{
  "vocab_size": 2745,
  "norm_eps": 1e-05,
  "rope_fraction": 1.0,
  "bias": "none",
  "parallel_block": false,
  "extras": ["capped logits"],
  "init_out_by_depth": true,
  "optimizer": "laprop",
  "beta1": 0.9,
  "warmup_steps": 272,
  "doc_mask": false
}
MLP neurons of a small language model. Each row is named by its layer, matrix (up: input weights) and neuron, and shows model dimensions 160-255. Each number is 50 + 12 x the weight over its row's rms, rounded and kept within 0 to 99.
A block is one neuron, or neurons of one layer that tend to fire together. Before each block is what it responds to, as a language model described it from the Wikipedia text at the highest values.

Description: Line-break tokens that end a paragraph, table row or section heading, usually after a period, before a new paragraph or heading like ==Career== or "The…".
L2.up451:64 40 75 54 53 41 61 38 50 59 47 41 40 43 38 48 86 45 38 50 52 72 36 47 52 47 53 49 57 34 39 56 59 33 51 49 46 54 41 48 44 44 22 62 40 60 52 56 64 62 44 53 53 57 51 58 37 48 61 51 55 53 56 50 50 54 22 54 60 57 60 52 43 76 70 40 58 46 75 72 70 52 64 53 45 62 34 60 63 53 49 38 43 46 50 40

Description: Short word-piece fragments inside or ending rare, mostly non-English words split into many pieces: names, places, Latin taxa, LaTeX symbols (Wiś-n-iowiecki, pubiflor-a, \Omeg-a, g·m-ol).
L2.up65:48 59 67 77 50 27 42 56 46 48 35 66 58 67 35 59 40 54 39 34 52 72 57 59 47 57 39 49 61 45 39 50 62 51 57 37 56 64 40 44 56 67 65 48 58 51 54 50 57 63 24 56 42 77 60 51 44 63 55 53 56 45 58 41 43 43 45 48 39 34 73 51 46 42 60 72 51 52 55 39 39 49 40 74 46 56 48 49 62 55 57 47 62 50 48 40

Description: Decimal points inside numbers, plus inner digits of multi-digit numbers, mostly in stats tables and figures, such as 29.8%, 137.7, 4,603.
L2.up173:68 54 50 44 40 41 44 57 39 42 63 56 50 49 49 47 38 47 60 65 63 58 47 39 35 54 57 11 43 44 36 60 53 56 64 46 60 41 61 56 67 63 41 55 56 56 56 47 51 67 68 57 53 43 45 53 28 50 46 69 27 57 48 57 56 41 57 60 40 58 40 47 55 67 69 51 68 60 62 67 50 55 48 77 55 72 60 39 43 50 57 48 55 54 56 58

Description: Fires on the second word piece right after a word's split-off first letter(s), mostly sentence-initial words (T-o, D-ue, S-ince, Wh-ile), also mid-word (acc-ess, b-oom).
L3.up19:63 49 49 32 19 46 55 50 50 53 44 61 43 42 43 43 69 39 35 64 56 38 55 85 53 63 55 31 48 44 29 30 50 33 40 45 54 57 70 57 56 38 33 39 38 57 66 50 55 67 32 45 49 50 52 61 58 53 46 54 54 61 53 59 44 47 37 69 66 41 58 22 49 47 60 48 73 46 62 41 63 42 53 57 58 77 40 49 56 20 54 58 50 55 29 45
L3.up41:85 38 56 54 55 51 52 62 36 59 49 53 62 55 48 44 52 41 54 20 58 63 33 51 59 54 44 35 45 58 49 30 33 46 69 43 50 53 51 79 82 49 37 53 55 39 58 70 52 66 54 46 69 70 47 61 39 42 34 49 56 33 57 72 45 38 42 45 58 52 29 31 48 58 60 52 83 45 64 36 45 59 38 59 50 68 49 39 57 38 55 59 27 42 60 29
L3.up221:69 37 45 39 36 38 62 61 38 43 52 42 43 78 54 41 50 31 62 75 40 53 37 64 56 59 70 38 61 58 41 38 48 53 56 48 46 66 29 45 36 44 33 40 35 42 47 62 45 60 54 42 62 61 39 37 52 67 41 28 55 55 53 45 53 41 43 42 49 38 55 48 42 51 65 37 73 44 70 16 63 42 49 54 45 52 42 38 48 29 56 74 61 69 31 49
L3.up324:51 60 30 45 48 56 48 40 42 62 59 64 41 55 48 57 41 53 44 45 42 63 30 46 23 55 39 50 60 49 44 56 29 41 46 40 52 56 58 51 49 58 37 50 69 51 42 61 65 32 45 59 39 47 50 57 51 48 52 27 50 53 40 41 25 50 24 33 70 50 18 31 73 60 39 57 45 49 56 60 76 44 60 46 32 60 57 68 44 34 53 69 56 49 54 53
L3.up335:43 46 55 40 33 51 62 45 51 63 37 48 53 52 25 60 42 18 41 58 42 49 32 69 58 56 44 45 25 59 47 53 49 60 52 28 40 51 65 33 48 50 43 53 50 49 54 60 60 35 50 50 52 34 43 55 30 64 54 54 52 50 76 58 64 59 37 73 57 52 73 51 44 56 62 56 43 47 45 32 50 54 54 47 58 76 25 44 43 27 53 63 67 33 35 54
L3.up409:65 51 49 25 49 50 70 56 51 50 54 40 51 64 48 60 39 55 38 51 48 30 63 65 19 71 40 34 57 55 53 47 21 53 58 43 51 64 64 61 52 45 67 48 57 62 35 53 38 45 56 54 56 51 53 54 50 36 52 61 63 42 60 62 51 46 40 58 33 47 62 46 56 62 90 71 49 33 55 32 61 60 43 65 48 59 43 40 48 45 55 46 47 53 39 33
L3.up419:72 28 48 53 57 26 40 53 25 52 52 63 47 66 37 40 54 63 46 41 32 40 54 59 43 30 49 55 36 48 35 53 52 31 58 40 42 53 54 51 44 40 48 43 57 58 50 54 32 40 41 46 65 61 52 43 43 53 52 60 64 76 54 44 59 41 51 26 50 59 48 30 64 43 64 53 58 35 65 22 58 54 57 59 38 57 45 29 44 25 36 62 53 67 64 32
L3.up454:50 43 53 54 49 50 42 54 29 56 49 51 48 64 55 31 44 29 23 58 50 41 45 59 65 88 36 35 44 50 37 49 60 41 48 35 38 46 76 62 54 54 53 46 67 67 56 35 69 47 40 56 63 62 41 53 41 53 60 63 32 48 79 40 49 45 43 59 52 44 51 35 37 73 67 51 52 32 64 32 59 50 71 35 65 52 62 41 42 46 44 42 81 25 46 41

Description: Periods and colons right after a digit inside numbers, especially in tables and statistics, such as 73.10, 26.82%, 10:30, and track listings.
L3.up49:67 53 64 38 48 51 74 80 32 77 40 49 46 59 53 44 53 53 63 80 40 54 63 51 49 37 50 37 58 44 46 53 63 34 48 51 53 58 34 56 34 51 26 45 44 41 63 75 58 56 59 52 55 40 40 54 55 46 46 50 38 64 47 52 46 62 52 42 49 50 20 39 32 73 54 44 51 30 59 40 42 52 60 54 43 52 36 59 32 47 60 26 39 57 41 52
L3.up119:45 72 57 43 43 35 57 51 35 31 46 46 54 56 73 33 48 58 63 79 79 62 59 57 52 47 44 26 42 60 63 65 75 50 61 19 73 63 77 43 57 67 60 45 54 69 64 54 49 37 41 69 45 55 52 63 48 60 41 51 50 42 34 58 46 50 44 51 42 35 60 41 49 66 64 32 54 46 42 58 58 51 43 55 32 32 57 47 55 44 46 48 50 59 48 43
L3.up262:51 51 35 53 53 53 62 58 47 54 58 67 64 45 37 57 34 42 46 48 43 72 36 31 39 63 57 62 32 46 44 41 49 53 65 45 51 60 49 64 65 49 32 61 51 40 61 54 64 50 62 44 61 27 52 41 38 61 54 31 27 73 65 45 19 61 44 62 61 52 47 22 55 85 74 51 40 50 37 41 62 54 44 68 57 69 62 54 43 48 43 50 43 60 36 42
L3.up285:57 55 47 50 51 26 46 57 37 48 56 33 48 56 48 21 48 45 56 55 39 54 39 54 33 55 35 27 35 33 49 53 55 23 59 49 68 37 62 47 48 54 20 50 50 50 47 55 53 52 54 63 67 67 51 59 51 51 48 47 45 80 55 54 55 36 59 47 49 29 30 58 50 54 53 54 51 49 62 37 68 46 48 54 33 95 53 50 33 37 55 40 50 40 54 37
L3.up307:60 58 46 59 33 17 45 75 38 60 58 63 55 41 49 29 50 47 48 37 36 58 13 48 38 62 53 42 23 59 39 28 63 51 88 43 55 46 41 50 54 50 45 61 54 48 48 42 51 45 54 81 49 56 56 28 25 40 45 59 41 59 33 42 62 39 40 63 62 51 40 51 67 73 50 48 70 57 91 56 57 31 57 49 50 62 62 41 55 48 40 29 64 48 51 36
L3.up393:62 41 51 58 71 57 57 70 42 34 48 30 70 53 48 25 68 60 54 70 33 44 36 58 52 55 53 47 40 67 41 58 58 50 48 35 65 43 43 64 58 56 33 85 45 56 51 57 39 69 58 58 58 54 53 58 42 53 41 52 42 62 50 53 61 55 56 60 33 34 53 47 58 57 51 56 65 38 60 38 61 33 73 47 52 46 47 42 38 26 58 40 57 57 28 46
L3.up426:54 51 47 36 63 54 46 57 48 57 44 41 64 60 58 23 42 59 45 49 33 53 36 43 16 55 60 50 48 38 62 35 59 69 51 49 62 60 47 28 36 67 40 50 55 78 63 50 40 48 45 58 52 45 68 42 38 98 43 45 62 62 58 50 49 57 51 26 54 36 43 61 41 70 52 44 71 59 75 60 53 43 69 75 22 76 36 71 38 25 58 65 85 43 52 31
L3.up491:68 47 63 59 51 53 52 61 59 49 56 61 55 49 62 38 54 42 41 32 29 58 35 47 48 49 51 33 70 37 47 26 52 58 48 53 51 49 51 55 66 35 63 42 58 44 34 61 55 59 46 52 53 56 55 65 36 57 42 44 43 57 85 71 49 63 41 49 62 54 46 45 49 73 53 33 55 31 53 61 66 85 24 63 51 74 34 34 57 48 50 50 39 63 43 58

Description: First word-piece of a new sentence or quotation, often a lone capital letter before the rest of the word, as in I(f), N(iger), I(ts), Wh(ilst).
L4.up6:72 45 31 48 59 32 63 41 48 49 36 58 79 52 35 46 69 66 39 46 58 61 62 49 50 85 60 36 53 44 40 47 70 24 65 40 45 47 55 47 58 53 43 45 53 39 51 44 49 77 68 40 45 54 43 73 30 72 55 50 60 66 43 68 58 49 51 65 60 39 58 27 59 56 55 59 53 63 49 51 57 55 41 48 53 38 35 47 64 30 50 77 34 68 27 47
L4.up79:67 50 42 28 34 56 68 41 39 57 40 52 53 52 33 57 44 35 40 52 66 61 38 51 20 76 36 51 56 65 28 64 21 33 52 54 38 70 57 65 55 46 37 56 64 62 39 55 45 41 36 60 60 62 48 54 49 57 48 31 55 58 41 55 35 47 49 47 56 30 57 43 48 42 35 61 59 56 66 35 66 66 61 57 56 60 55 48 35 50 42 37 51 44 37 53
L4.up92:55 50 69 46 54 37 64 30 49 63 41 46 43 65 49 46 45 56 53 37 50 53 44 74 58 56 39 53 49 49 67 53 36 52 46 49 53 61 51 59 40 52 41 64 71 77 41 78 34 34 49 70 30 52 49 48 54 59 50 30 50 49 47 43 50 41 51 57 36 39 48 68 39 54 43 31 55 57 58 47 63 69 71 46 49 82 38 38 61 18 43 54 68 54 47 38
L4.up212:57 35 40 54 41 31 53 42 54 40 55 37 53 48 53 50 59 72 60 53 53 42 39 71 45 46 47 41 43 47 41 72 38 18 47 38 44 59 47 29 51 33 40 43 51 62 40 70 46 49 43 42 70 70 46 70 55 48 49 41 70 47 38 40 57 37 53 45 42 55 50 42 53 63 55 48 53 60 68 39 51 64 49 61 55 75 39 38 59 40 53 58 47 57 49 36
L4.up237:62 41 54 30 38 57 38 53 48 47 46 49 49 57 56 45 37 47 50 62 78 34 53 63 21 74 47 35 47 64 45 62 50 51 46 38 39 67 56 39 25 57 53 62 62 62 37 61 48 60 55 43 70 37 37 56 36 61 59 37 44 45 38 60 54 50 61 57 57 39 44 34 66 47 55 69 48 46 65 52 56 42 48 61 60 31 46 46 57 41 36 51 64 60 21 45
L4.up291:57 47 42 34 51 36 74 46 31 65 34 44 68 56 46 71 59 42 47 65 89 50 53 67 57 47 52 47 40 55 53 58 40 49 45 48 55 63 56 35 36 42 42 45 42 57 48 55 50 45 50 49 48 72 45 58 58 66 44 28 49 37 54 44 61 44 51 47 35 39 57 52 60 51 46 34 56 54 75 63 51 47 61 70 44 57 47 56 64 48 63 60 52 56 07 38
L4.up488:55 45 51 54 33 49 58 54 53 50 41 36 41 60 53 55 60 57 41 48 50 59 50 46 57 76 30 67 90 69 47 41 63 35 45 45 42 72 62 61 33 35 61 40 56 77 30 74 49 65 72 60 54 77 58 61 51 64 73 40 43 25 57 42 43 32 54 43 54 51 40 34 47 55 50 52 67 37 48 39 55 67 77 42 77 40 51 49 73 41 60 51 43 43 51 46
L4.up510:55 33 60 43 46 49 56 43 28 54 40 35 42 52 54 38 54 34 57 57 29 65 36 45 40 54 46 53 51 50 25 43 30 44 53 45 38 53 71 59 62 55 45 43 65 81 54 49 44 42 56 60 39 45 52 45 57 47 45 53 65 37 38 37 57 40 20 57 44 40 63 53 59 64 50 35 53 46 64 72 55 59 68 50 35 52 40 43 59 12 51 56 59 64 35 40

Description: Conjunctions and connectives that open a new clause after a sentence break or comma, such as When, but, although, before, where, plus list-item hyphens.
L2.up20:42 40 50 26 45 46 52 33 38 42 55 38 61 67 63 51 53 60 45 53 53 63 48 70 60 50 52 50 25 46 08 44 32 55 46 40 34 45 57 38 48 58 48 57 46 56 47 65 38 62 52 58 56 38 67 45 52 58 60 51 46 55 48 53 46 49 29 34 66 35 77 44 69 50 76 53 36 48 61 58 52 52 63 59 31 61 65 41 74 57 39 47 64 65 55 54

Description: Short word pieces inside non-English proper names split into fragments, such as Ky-ung, K-han, Ibáñ-e-z, Beij-ing, mostly Asian, Slavic, Spanish and Latin names.
L3.up24:59 37 66 57 51 48 63 41 38 72 50 42 32 44 54 64 58 53 44 66 72 46 51 50 64 52 55 68 71 47 51 64 55 48 49 44 49 62 71 40 45 65 52 46 67 31 33 61 47 25 36 45 41 76 45 38 46 39 64 53 42 31 45 45 51 71 47 52 44 64 47 39 33 67 63 64 51 41 58 35 70 61 40 50 49 55 56 29 52 42 32 59 29 62 42 32
L3.up120:31 46 56 55 71 40 57 60 27 55 38 46 45 51 54 49 33 49 54 49 38 69 42 57 55 60 41 49 72 27 36 50 60 66 57 31 49 62 78 61 50 59 45 51 63 44 45 42 51 54 50 46 59 69 61 62 38 70 48 59 24 46 36 29 26 22 42 52 34 35 35 46 40 40 56 46 53 58 66 50 48 40 48 61 32 42 37 68 56 60 40 38 51 54 62 34
L3.up130:52 41 39 60 49 29 47 60 42 63 65 54 35 70 51 31 45 31 64 34 54 61 60 60 36 74 18 50 41 36 28 23 49 46 64 46 54 75 55 64 27 45 36 55 41 43 51 58 51 48 57 55 59 61 46 56 66 34 59 56 54 50 41 64 45 49 26 27 53 41 61 52 18 41 36 52 67 65 41 38 48 42 63 63 28 54 57 45 56 55 69 60 33 52 59 64
L3.up284:64 59 64 48 39 30 21 68 37 33 50 62 45 55 50 67 50 52 51 44 27 67 66 57 41 75 50 52 51 66 42 55 72 63 70 34 68 58 48 76 40 60 35 48 43 56 35 57 31 63 41 71 58 44 57 49 49 33 60 70 25 45 43 51 50 41 55 52 57 56 38 56 27 51 64 61 63 70 56 46 65 59 46 47 73 50 48 66 50 60 66 33 55 56 66 52
L3.up301:65 42 30 62 61 38 53 56 25 25 64 47 45 58 36 42 34 51 57 36 47 72 65 52 58 50 35 38 62 27 44 55 55 46 44 36 70 73 53 55 63 51 61 51 41 38 32 50 41 49 51 48 60 42 59 49 51 46 35 45 58 59 48 77 39 35 49 34 45 48 64 54 56 62 59 54 44 49 48 52 62 45 42 71 23 74 48 61 63 50 73 44 40 38 65 49
L3.up420:35 43 84 56 39 41 46 51 40 40 47 53 43 48 45 47 43 54 50 45 65 68 62 56 50 31 42 31 61 42 55 39 50 45 48 28 61 46 78 26 70 49 61 54 59 61 49 56 44 63 46 69 77 58 51 56 48 49 41 52 44 47 57 39 32 28 51 56 60 29 24 55 40 44 57 50 27 55 59 60 80 57 40 86 44 38 47 59 49 51 56 32 44 53 68 52
L3.up452:54 87 73 44 27 22 57 74 46 47 56 44 37 45 48 50 51 43 69 57 57 58 69 57 39 48 42 41 61 59 62 51 76 55 62 09 39 47 57 38 50 68 60 45 49 42 49 40 28 40 43 60 53 51 63 66 48 47 64 59 44 46 57 75 32 57 41 60 27 64 47 73 45 30 51 66 73 54 47 71 39 51 57 45 48 58 53 59 52 48 50 46 59 39 74 54
L3.up510:59 54 61 52 56 47 47 77 51 41 60 30 48 41 42 49 42 37 51 43 53 45 66 58 33 63 39 31 44 33 56 58 53 63 60 28 55 49 41 60 31 69 56 47 73 49 39 55 49 38 37 46 51 35 71 26 33 51 47 53 42 46 42 51 45 46 44 44 49 58 48 56 58 32 65 69 34 66 54 58 48 34 68 61 41 52 66 24 28 58 44 42 56 28 47 58

Description: Double line breaks ending a Wikipedia paragraph, usually after a sentence-final period or a section heading, before the next paragraph or == heading.
L4.up18:56 61 72 29 73 36 63 47 49 56 48 28 46 66 23 65 76 38 43 44 55 37 44 52 47 82 42 46 43 33 37 39 43 39 49 53 59 34 38 46 66 24 12 60 38 37 33 70 35 47 65 46 38 59 46 57 26 52 64 62 47 47 62 50 53 48 46 48 60 52 66 25 38 64 54 49 50 58 41 49 51 65 53 44 54 50 47 66 60 28 60 49 61 62 60 37
L4.up175:47 26 52 56 67 24 73 42 35 42 38 43 43 54 55 58 46 41 33 64 50 46 36 48 56 58 50 40 58 59 53 20 54 40 53 36 34 54 63 62 53 34 48 57 45 50 33 71 49 49 61 43 38 76 44 56 37 38 50 44 62 50 44 63 50 53 36 53 49 24 63 30 58 77 41 48 74 50 60 30 61 67 62 64 42 64 56 57 53 60 61 73 49 57 62 40
L4.up211:54 50 47 31 56 54 61 41 20 60 52 33 54 49 44 57 45 59 52 53 36 58 69 54 48 61 43 52 45 63 26 44 54 49 47 55 36 53 73 66 51 43 49 34 34 56 28 65 44 52 60 38 24 38 40 57 43 56 46 41 59 64 36 54 43 65 41 37 52 52 62 48 60 61 63 41 63 62 66 35 58 50 62 60 50 54 56 58 49 67 41 37 67 54 56 46
L4.up278:49 39 68 30 47 44 60 43 21 63 53 49 50 55 54 52 77 27 36 61 44 56 28 49 48 41 48 53 46 41 58 51 38 47 35 39 39 25 65 50 39 59 37 47 40 52 44 65 50 24 65 51 20 55 63 49 47 66 58 48 39 49 55 67 53 51 28 32 49 56 41 36 46 44 48 45 46 35 37 58 42 70 61 51 36 70 45 54 53 52 68 49 58 33 63 35
L4.up282:45 44 46 56 47 55 57 41 55 56 53 50 55 48 82 58 53 47 48 45 45 41 38 52 37 48 56 47 51 61 77 29 54 43 56 52 62 49 83 62 29 68 36 44 38 44 60 58 60 57 64 62 37 55 50 54 30 46 33 73 40 52 63 38 29 43 29 59 51 56 63 56 42 78 61 44 78 55 63 25 78 62 47 58 61 48 53 65 58 46 60 47 49 56 58 49
L4.up348:56 40 51 31 55 51 59 53 39 63 51 36 55 70 44 42 44 58 33 55 55 72 65 57 36 78 56 65 37 43 31 37 62 55 72 57 37 57 53 56 48 67 58 66 41 53 31 51 44 58 56 45 65 67 60 41 44 70 58 66 70 68 41 48 41 32 32 52 46 49 70 45 52 74 74 44 57 52 60 34 62 40 73 56 35 39 64 46 76 28 33 52 46 42 44 43
L4.up434:48 50 62 38 66 37 52 39 53 50 33 30 42 43 52 49 60 46 46 63 43 42 28 51 19 51 60 52 21 14 58 43 49 45 48 59 58 71 33 23 59 43 46 58 37 51 40 52 41 32 38 53 61 49 50 57 38 73 44 27 63 64 75 49 51 55 27 29 44 53 45 47 61 40 47 37 57 58 72 53 37 60 62 56 45 74 48 58 57 41 56 53 45 56 37 39
L4.up485:50 54 34 32 86 41 49 39 61 77 41 32 42 65 52 44 37 49 30 51 69 55 20 62 34 63 40 54 52 28 44 30 61 38 47 60 51 65 43 51 67 54 35 34 43 42 44 48 70 44 54 52 54 29 61 47 34 56 42 44 58 70 56 50 22 52 49 55 51 52 46 49 33 46 51 57 46 52 43 30 51 34 52 47 36 21 49 58 43 39 60 51 72 49 46 35